config.toml
n_layer = 8
d_model = 256
n_head = 2
n_kv_head = 2
head_dim = 128
d_mlp = 1024
vocab_size = 1024
activation = "silu"
norm = "layernorm"
norm_place = "pre"
norm_eps = 1e-05
positions = "rope"
rope_base = 10000.0
rope_fraction = 1.0
qk_norm = false
attn_scale = 0.0884
bias = "all"
tie_embeddings = true
parallel_block = false
init = "normal"
init_std_qkv = 0.0243
init_std_o = 0.00606
init_std_up = 0.0243
init_std_down = 0.00606
optimizer = "adamw"
lr = 0.00158
beta1 = 0.95
beta2 = 0.95
weight_decay = 0.13
lr_head = 0.00619
grad_clip = 2.0
warmup_steps = 588
schedule = "cos"
final_lr_fraction = 0.03
batch_tokens = 65536
seq_len = 256
doc_mask = true
train_tokens = 386100000
steps = 5892
dataset = "wikipedia_en"
MLP neurons of a small language model. Each row is named by its layer, matrix (up: input weights) and neuron, and shows model dimensions 0-127. Each number is 128 + 32 x the weight over its row's rms, rounded and kept within 0 to 255. Numbers have three digits each.
Before each neuron's rows, "fires on" lists the tokens most often at its 100 highest values on Wikipedia text that the model never trained on.

fires on: "ur", "ver", "form", "ation", "ent", "able"
L3.up977:075103150035161098076139098032121078106114168067134093071098140125156142134161163147122175138142158129158157142146122143150165127188103127152094110118101215071125165124161105134102103117104086122143148116180106133101148157112126084130137122127131136159118151158097140138171131137137093151120162165090185142103118182113090057153129111099108130155105182061070137100118072193096148159152

fires on: " of", "re", "C", "ock", " from", "ack"
L3.up817:114161094127096155055127134154113152178138139090156116119129111089157178159152130139145066126112128185151143133090141153156147156135149098183149140128127168182118093131181128131117177147128102103088124056070105089157194084150151113117119152085154111136136112095082121151150155106106090168123130094143121098144097116104157099178120166159167160146105065136085106179140124143123128150144

fires on: "um", "im", "ines", "M", "il", "S"
L3.up864:106073176097108144129092103141113101123168159132079092132141166122147096162166115091185100143155193026139085112145169152155098130069158135121130135095110112139094151106158157049092110169162147107106098104083159108136135093144097191120073152101088113138231130136150125190157134075133155141110139140132135091179034131123130172148191168148116124119154210114144139117174119100144129086139

fires on: "ed", "cted", "ing", "===", " by", " used"
L3.up881:155134092177152111119138105135190115092139124093151119151117094125163087112166069097090138105155148141159074131167153097106111091150175136131171142101118106081160107134226122108137118117084119161130160170152116125083102140158162080144126094141109132128162125134070115114160170135152107156086066082045152129135090099168087063164144074141163150136111105117143161144131107128082137110137

fires on: " R", ",", "-", " St", "am", "ork"
L3.up64:135064133100186132121100146099124127166150142187097185118141116119131112134110158109162094155096144104145077151130078130147088148127123137165146133120116125117106140060144109083131162091107197120108078106126090182121132181169125131140131178103131125122178159103157142136102136099091162116144140141145080105186072165100145127106141188177116135120160093126135184179114123190134118181138

fires on: " that", " it", " who", " It", " me", " which"
L3.up627:136160106134150173075095092120130148143111119077179169195101140126156139097140207141109148149111126110170095055116142095129154112133089143169062167061088123107105101122130159149147148128131133160107170067085148109061151140204092136152148112101128109147144172139090050095200201054142100107114096092117128113173144111140164119208125142097104133143124099100120142169127155159123158108144

fires on: " ", "-", "at", " C"
L3.up685:107172172107110095137133106117170146136130128094084175118143109108108102111131204125128090179155128133115102150108133101135113141095088123181139121143156129124108049120100097088082130080108142148116080108167143134116063189134087151154090109157143077152077186130145135129154106138145198156150112130160071186141130137104168109097142111169162141100122039116137163143106128173150085168150

fires on: "ational", " World", "il", "ain", "ia"
L3.up498:114133119092170125128115168120239171094149104120117126149141089166220085146150120203160122172181126112157163115127114111143127143166194160183140065111131115168154135106151177061098114136137147122153058120129061160109167138139127139133118158102111143163152104122148131065159133109100149150185144149091108101157073201157111107144147123096092154105117134116148137119136146206103128102166

fires on: " with", " was", "ith", "ack", " again"
L3.up808:173151108161098100116115119137154127148114107097089209150152138130110147165162119119119081110140136136122125047140126141129162078092113172171118093113110169189131143051161166115140187109086140176131064165104137134020109117183135129114148137118190110144141166144116181130138178141132072073149112089107121140144172139160095135140129114095151130129145107065119157098148155096143158106136

fires on: "ast", "ust", "ct", "ver", "st", "ult"
L3.up460:158151117193061128149091101123152165172130093129166127129117084138109120128135111118048103150127163111124105135125147143159145144083201115093141174175104113080098101102136149064102127155137122189077136140162168104138080117135138131103086102154097130105077151083088122117074185131142128210143106135106104160128117134203148173095113174110096136103108130149167123140154103153167134162158

fires on: " and", ","
L3.up603:106140200130154100164138138164117148105110079042149169169157066119208138088108127121163153093181194148114164134147105143162092146099088115142054176106098090107161076131138195138141090106091140152110159171179138137125122134138137100090168105124108091139136167102071133110165180121125109108086142105130233118116094149129112084179130113124146122112080135079090193152117152152073189169150

fires on: " the", "o", "own", "a", "ing"
L3.up268:043127202094163132068116164115082132102060103134160152082132095130108080123129080134164180182133142100164118138120163115078119101081143110145116102119126147133066169155141153042146145118097115133128079136086130117094139143137081193101127146130176142144130153153121068212085104067144133137135094096151174093130055176143116155159152111103111091139114144101119122089216146155087148136126

fires on: "b", "on", "en", "ob", "iz", "ward"
L3.up439:179089103088125184121121147174170143072141143147141135201120138118106189131157127117133080136153114111096176155104135134164112137153230139159054090125077105151113108064100158143155198175149127099118172082106096110170122134083129120103103112063127103155149070149104134131138129131108075151102135116129134107169103129136128125139153090203140163121132050145175146146120144206072106138160

fires on: " Ch", " of", " H", " was", " National"
L3.up740:097167167052116129126103119157117133077124174162098167113124137121183156132102142056154120145111122111159067104111126163161167094069046138139154138139072133107108089143131112072176177110169162099064070132205126112125126114124119119154100138109169112238166138106185120138160156116087197177142122134153096117244089170122127199185072132143125121141146111093140179169102125078125118133104

fires on: " and", "an", "ad", "ubl", " or", "as"
L3.up207:130095118132152120129139125169140161167051178060157099155131113045117127133115075078164155141169158162145113132151081132107083152109171068128095142173090153117121125102154172125132089150105125125144169141163175148122085154103135105134120101114164138186124107161061164109122097097167120117115077134094117109149126086166107106179088140161118129139131155092132165129104148081116113123178

fires on: ":", "),", "en", "et", " Th"
L3.up1009:124161104108108116132095186064134103121123151108145170190167077138153000095136147111149089151121125136116185134073158099104106127107139140152118101082126184062081113124125116094137125084101115178090123120149155172126120097141175187090088129116106119142119119132090138126111205137141142112123166115135153076106113144206109130147145201117060100087095134133126117118206143122143125164133

fires on: "ar", "o", " |\n", " who", " ", ";"
L3.up475:085086081112101154065095194137152095182088082184126126183180163166147134137176162161098120160118119115151140096136111100121134143089140144062111170159108090118124129124065156146130085103130126055112094139180079149058176179169132104086143133116171109143114185160079111137116153081111164166175127110168128156145164101116129147123160119150158041100146207095090186104108102168115121132125

fires on: " that", "e", "ite", ":", "ad"
L3.up957:089092064144150114074137134133144089110107218137149077156086110108127135109108109100141132106105137147102089101099176137127071113139079109158093167148123159154132137094089149126082119107073143152125221155163142160124147156166134118167156106084126123154139139128084129146161143142093077134106139131152160076123119155100108175135116168131172141054082098100179131142079136095122207158150

fires on: "h", " h", " H"
L3.up883:094051155142122148187120152106123066132187174151158133165115131081118123163124123114133167137120167108116130117153133104172113103069166090153122104139140174195140122151166102094119159126106138119085111162101123125117107124137134132087118208162134134107085133102048074147103130134146130123104180094060151079118113103126170140138172117172055156104128127141104140108214105069104167099104

fires on: "b", "ag", "st", " up", "-", "l"
L3.up381:138066130000139134121164120092102112108138139099155122121058097102146086166139139064158103160217178076154076158074098118147169059101129100094196106144144111117079127136184092081119124112138128147114163147153076116177083128125101141136065188181140164127147116133175140196127137120114125101109091137137113120173110133136118137082171109144089137156122131091160107123139114123127077149168

fires on: "ord", "ear", " up", "orn", "ong", " me"
L3.up654:127144114094150113140112147094129116145147186102149128165113082119123122078202133148151118125137141161135055145122118121193130158063131131193175135095115151111176106070112103087117112069075194203131126118126125128111155158158105123136136087137096151161099126110055064144126169126208123130089127126124120126125111105121095113160150143149132193081128119079165155146090207167180168089139

fires on: " of", ",", "s", " at", " by"
L3.up812:123050073131137117122125095104114092180084108139142165158171137121155143094076183097143144151182157129165151124090133091133154105110162118159077080130094097065090146089218113132145084113134142087093180161085137104174118072109121129128155221088195062131110128127096170190118137170154120096144120136156108120134123144162088089155156168145108143122172122156169118114167067150152099165169

fires on: "r", "l", "ain", "-", "if"
L3.up34:113103102127110095148087127092103196140094095129181108181090088111210100213171156138201106131108109126161132164091114175102109081110104099162092153149153134163167055147138137148097128123133121157120157165091101081144144072124048133124065148082118103151184144182074113180193070091137090171051086146207153095112108122099126139124158102151083133113084129158170124107177169154149155163154

fires on: "im", "ol", "ac", "et", "ap", "C"
L3.up405:136083081168069072107109112111086066155148102184120115128120117099137048150118137079141132235080134055126136181148096148185156182196136111150119109109059112169131094104108157102135158139147104107155114137100119136166112120119150105095084101193123086148136151096169149153123166134164130154085076119151088128090127073121179136141129147108146116121101158126135136133147122053118154145137

fires on: "e", "n", "y", "en", "ction", "t"
L3.up815:181109113158113141141078063131148161123152100173120127149071130158123077146135162107097124114128093110120138098060162102095176098154129147131203109146135108138082143121094182135112133172105136097131135162169183167086088143158098111104125148081118110125111129168118102162075175139082130101114142102122114068151124152148124158111114088164143174126108159124128123120103109149121162059059

fires on: "il", "ly", "0", "h", "y", "n"
L3.up19:122105120163038164069067141147116123118082133096116130140093178148122089101154129087149168186082156111125114142104176133121120128093080088114080145138132166126145145141131176121131144095165110146062122116149113140120089141122115137147090122157208104214099162146081104154109113090149125123102069040107157099133136128128151174119116187089031157100139148144144128088226126145166133089110

fires on: ",", " and", "ign", "k"
L3.up816:086153121115097122063137138076079139043133095089123097209088127125132122107100158174149130143161148142146120158123132077185135142136077160120076095139144126181153057115087111107127121131145132112135126151119153126152098171192115106105068138125208087110110157152121199120148124176150131179104095157117058134109161125165095122144166102124136163159105136124179133173119097131092142144135

fires on: " ", "ay", "2", ",", ")"
L3.up357:061068155045148114117127142091166122106121121112091105136162135149101126113094168103125123107170158101108127137125153155144088207145128168090137116173120153160170130119141121135122114091139130099083052112116192173106095101136136194103176165159152099158122179100060132132096103119105106128109193117111118171129097133160096135145124128172118163096109135111134138129149115149107126100101

fires on: "ct", " under", "st", " a", " c"
L3.up829:182177079156094123173119103144155148140189166148126150169079067115173116104202140145140129099154127142146087098152132093171137096029098113151228071094102133076123110128155122122131123099096082195108117088162111104130069078136131144061149032150163140127120152119137118148121181135138060112148139131139166101133157094154169144100203129142129110120128178080131130165079145204150190150101

fires on: "in", "re", "it", " a", " It", "ut"
L3.up710:095113172152156162102154140128174131137103118075107161140167100105156191126133138128135152110178102091122149147101192108126088185175120151134139111189013071144119126130115132146115197120131105137114148063206230073067088106128138099110054159127124134114144136120144147163172179133096164113161140116114108125139103108097121121134150113100109088127071117093098171145119110119149203107155

fires on: " \"", "ig", ":", "ate"
L3.up26:082111162112153100109140088099153153102117204041115134152063150098161133120163141130151085113190144117120139172119164177127183147142155131098110089085120126098110122139174134109064110097112121155155142139054119093101136110161107109113091153131101136124139101170145174144154104135129132141115102092107161143100071148195093174119171149160104193127108151088118164150100105124170109147154

fires on: " by", " ", "\"", "i", "3"
L3.up800:133082123110148100121163093121115091109131101158117125212166135072121103123177202090103070070143142123149154159127126089144203071165149106145231144115121143182077130125150136117126086102114170158119103077125192107166158083140112125153171111157169117125171135107087127184185164075180108113076208124149137154139135197127113096157123096129108126109111110153101103157112128055092133169200

fires on: " ", " a", " up", " $", "ames", "ft"
L3.up170:055114151096112063117115137130156100110071202070089075150138117103125151126149089134110141119142129110136106130115082089143174161078148155143103114099151151139102122072193077118081119162126130119134112132166114118073110135164082125119127121162165126190100097119146183177162147139163102084177175136163154104128161145128097086154166108084146106161145125126164159182084092126070133154151

fires on: " to", "t", "qu", "v", "ed"
L3.up556:130090138119092080153150109122137119149137126103175130078144154133175088110082157100146168162178117127143107147119147151149130085113074121093164158103094132064135132076102135094070160083125099134134127143143105185118127159123124142122102199069120157175178127144084154176170094166125135121125137134155163137136144163122097145152183141124129144066159138102103150116154113109158167209106

fires on: ",", "ing", "ad", "er", ";"
L3.up848:098108140124095105156127131119171164095159113044210119125118097137171111140099097118067125142143130144144143171120090107076042085083178089110105156125106120125143120107138097106130162137094105126094218174143119150157156123131142101079148124138162105126158142124062089136078100091113099120102174124133157103090088121094094112152085057133115158167104149172164137105164170117105180156125

fires on: " E", " O", "y", " Comm", " K", " Bl"
L3.up626:128064100111159138125181133132113084121143139140162170169060138088092140184097190114178059127146128120213101136107154174152157144144125098119112125166103124169166143093137147129130128110144158092090084151124070146103065169139099108170108132125156088162139168154118147134092113090122188179132066160123119087181103127134101156102115162174085148138133074146120127077111084144145114131138

fires on: "b", "5", "ab", "pt", "8", "n"
L3.up750:103061120109130115093148133128120102133135099097144114074147064069159146107199126129140103107182112105136114171128117113137133163138143087188101041182116111078111111139151134134127164099117159173095155132125125118110115074126144140120076158124107121145154144186122139163119152139128087078152140148061091071122184083173070157121156113131123168100053129090148150194164138118143187152145

fires on: "os", "are", "c", "at", "og"
L3.up389:140121174175117163137159160148133129126078162096146236169159161053145143151076111081118113137110157132153140121030115123122140095121134139152163183095146150155119093162181081171113116102115140112079058087069142128127162111148071129122121103083122102195156086127123171155108177136148074088147172078108124096161122112166170130123103137145128178151152155126160153146144128068151126190154

fires on: " of", " his", " and", "y"
L3.up419:065103135148132141063184126138114092127069124072104091147102093082115144098177141164144138141191150154148181127116159158141151138140113102147099143130028159094150073107125121121124154118130128140097088130133099159128120162170127122139101111142156132190164130133084094124115192094134135097124091061103125088146133135184082172100071137154107118083094156096158112188128085172157129104149

fires on: ",", " also", " pro", "\n", "l", "in"
L3.up391:142097147139164146137132083175231099171081133121176134090158123135091117148085139122115063123172135122149126128124151080070162175149081144174118140103109132098142150090144051117128157117062130103105149169094179190145090137138115187128082079106155144102174149164084091180129135101143159142134184163071131107134122132144123129154141160115112118115111100141085161159190211165140161139113

fires on: " to", "er", "ar", "ud", "od", "3"
L3.up382:128095152113146148137132160127151168100177158060133173092144125140157139162118147122153126143200142048126126113144094163143139112159178105183182120173086081158119127144120100070112134115113128121150108137155133148140088093144113119113028071215122117154183145084128103154110078152108086132119130147151149096122079110061143060146130134163138143093081140139154123107189055153170187112116

fires on: ":", "ade", "e", "ely"
L3.up707:077118188124162100119091099148122157116128170071091118164148093143155125090132094098101157150158135123135134120132153131147145114073154113125219120115127145140103105146172161143143157079057103163114124128197176121143119158110097158131135103120104070182120156112166119103163212181106111171107130107142160097156158185167114108191111111095104107127058156110154125155215150158138199119165

fires on: "l", "ou", " v", "ull", " all"
L3.up644:103102045124124129131124180081156091139142181073146139152123084091144101130156180150127115144067126166137146140123123139138153112063191109156099124111145170152132109102129119057109119109096113108100075152057123098088111103158139154141112120101171144153117225193080128121175163102133151083146102089113152169137138134115115098097158164147126116124129115129154177155076133132111106080124

fires on: "od", "ag", " f", "ap"
L3.up295:129047083142155150101099180137120175140101111182085188110121184119161185110164093033130124140186188139131165114130089122146095150130081075096195163191126095112110148071102065155079129063094108110106109117128132117152131075193149107109078149150146098148143167157126138087084198131121105089068093189134150058162182141128113197118155137119196125108121177099124118101136088095179112151117

fires on: "ir", " U", "ou", "ar", "2", "3"
L3.up682:143062122139166150103114076142145147134139141104197169167104099154186117223102081108169083125124122047103076125115135196173118084155133106151151114182123189162084095156116086101100129112128170167063100170114109125107110138140114172149111138156155138145144133133187114127161104088108148131101112119093098143128123105121142183108099127138103147086112129100140134111115118124186131195146

fires on: "er", "per", ":", "ig", " st"
L3.up950:144069118138126130099141088107148140142172168065121152161080080116188122130115099114130133121104121119137073120111152174118104106138114103095154111102091108058187096101147156149146062127115164149120156141153133084125135112126143176112052109115126122169135129122066138152148163151143090142108112113127117190121155196130117135144125185094127161043146151053159122120116117158124151169128

fires on: " h", ",", "er", "he", "ro"
L3.up338:108132152077128139137134095126122079224163165126185130198098101141178090161131082075170137162143163121153135125141114039190106095129099145125140170118134107110118094164135127152154134170089130109063136163094160063110120179221155175123134119138155106138120144162112115165135105031129114178075149089066143166125133085088124082105168096107106130134117102134103127104123129132106151181165

fires on: " The", "y", " on", " Al", "or"
L3.up83:099112107168186145101103079154177116198180134131129156108171107070132146086102171135184142203125125086185130124083103107109111130079168156109107089088098118087091141116086092143155159123087160174132113202127139087151096132135097164157120151092154113193151150101157134129138124116114122177134117117144099154164141160180117154165167196115173144070135173080137146117125096158120133146113

fires on: ":", " by"
L3.up870:111149101073111094090150141107153088093175131107122107159162143142122109122140171123067130133142131148137118140115110123173149092112145124158099124158081127154151128112141154146103138137100126156129150151073155091139108134165122153080141167118138088148174080075098202127160201152117129098156156131120142141146133145151172093131087158170096126064083206106213122176141105095142191110187

fires on: " v", "p", " and", " V", "ob"
L3.up814:110145092121153146117126127188160138112152103159078140165128113166136102144123162136184166128142135096129195178144130115124142141106150186116129197122116076109102137106141168064147050153127117093117153167111096098152123061114127165171132164139148119126131112142103113178128200134122106166015113114125103129148055222148100093129164160139068127101124130093065152164153162129095077089180

fires on: "ies", "ity", "ion", "us", "se"
L3.up969:145121137047121129070074149135192124106128110149100123161073124184128105134120101145082127127135144086148139159110101164124123105173104138134085115091099105099120093147161126153108119161123064113094093118050114102128137093084078123089112202188155098162113139139110133120130080165143105181100162051118177112124155120184085107154154140106084194081115191132121123110151132109114168157144

fires on: "ul", "al", " the", "um", "ag", "u"
L3.up703:190149130126101078110106072136163128150117148146128121184113146139155146145145139060144040105107124109179111106139149100087172113078109096123066153142029091124151137117149174130178124142124114106125159157129141071125124146146132075112148158076112139162084168170134110117050156080144166153160051101114152132160161121207077175099165162142136157128123143097096181134086140127140119134136

fires on: "ction", "er", "y", "b", " the", " of"
L3.up50:159066141085056159202081112057157067126103095186180096163170143149112090102118130100125093112112105114137155140081161129172105153193113120123126103132145099172129046116163149156152176164109164095094143110184170160118122130104144152118163159121098107119158133132186151108165095150145130095118153113146078106091070100137142054116131123098056121108139148068106176134121134138067158132109

fires on: "w", " of", " W", "er", " w"
L3.up502:136125098157154073101093090154198083082117099146072121107136139118150113153095151102143140125105145127178064167118113114119102130127114180138057121135072148112133127079200180129128109133178137108072079155125151141135129121153110162200112097067130117136134113151125120112144130121160141153167095163139135096164104213185096123166116174152154057150132133085167175156120118105160122068168

fires on: "u", "us", "th", "et", "os"
L3.up494:152097120150150173156014107127132112149083100196191125186114182111193097192148142110151135210177105095152141176139117155180144137130194152118114161155125112136094104109167110095070104168158122122065100125134094126102124094176114133122097143072129099110139167168187115103143107085114174102115117062114138092163144120131104106137175132105112117106146133127105131102132135109140124117146

fires on: " ", "ou", "y", ","
L3.up655:117117118032131126110137164164155093183097185105121132093186109088112133173136183128171159118161108118110163186133122197109083084159168062179113153101112173149146109102120143136141111107106109092085098125199106152072089194094137186062121099112134115153160144097101133080137109071141063103132136091142167093108140160094088110221136134146071144166112080095108132091122148156143162132138

fires on: " is", " im", " only", " all", " s", " most"
L3.up596:085130148085191085063143102079178140193112129136102101168148086092139102128089141115072129123148136140144157119124087142093161120123152107117059083092108140131094110044106099173087147105054141127103159106098210172113170138161136101106196211136107089124103217119126131124108149128178116074163141165111170170093159177116106143144123192110109065110110136120088148155119147135108145133123

fires on: " W", " w", "ed", "areer", "es"
L3.up936:114153132099090109142128076081170109178116138126130146111113172123130092162166128072160122126132150095220124135128180126143147120103099144137143113109091160078118078102144134115142140083203108132126022130152057142109122156160134147134105112102136120153168122140129118098139216059128108133144081082168143140159123145125136097178017088214139133126111106128157147120132141125169126120160

fires on: "m", "t", "is", "at", "ath", "nt"
L3.up220:168089116109093137122114135159165107194118106105126126113163164100087094094106123144117096124180125118167142139107166073183115129114126127171159149177086063117145092070102112089129168092179173164109132145128147132117101133185116078119109111180152087096162140123074095128154143108209110119100103156131136117138153116115102110122133109185079167126105134136113177136148148091141116152128

fires on: " as", "ge", "g", "all", " his"
L3.up167:080110142107061091153093079086150113149133181115165120132072117130177174099121216128134134169191167116110131124128108128106116104093100137174084157137090140105165140126133112108143093163021162174076149140164163157131134089138129162123128153094180107230102133120100160124136132147176174143076140108162164095111165119175111130089160123147140116116124158100108175089125116147103179115138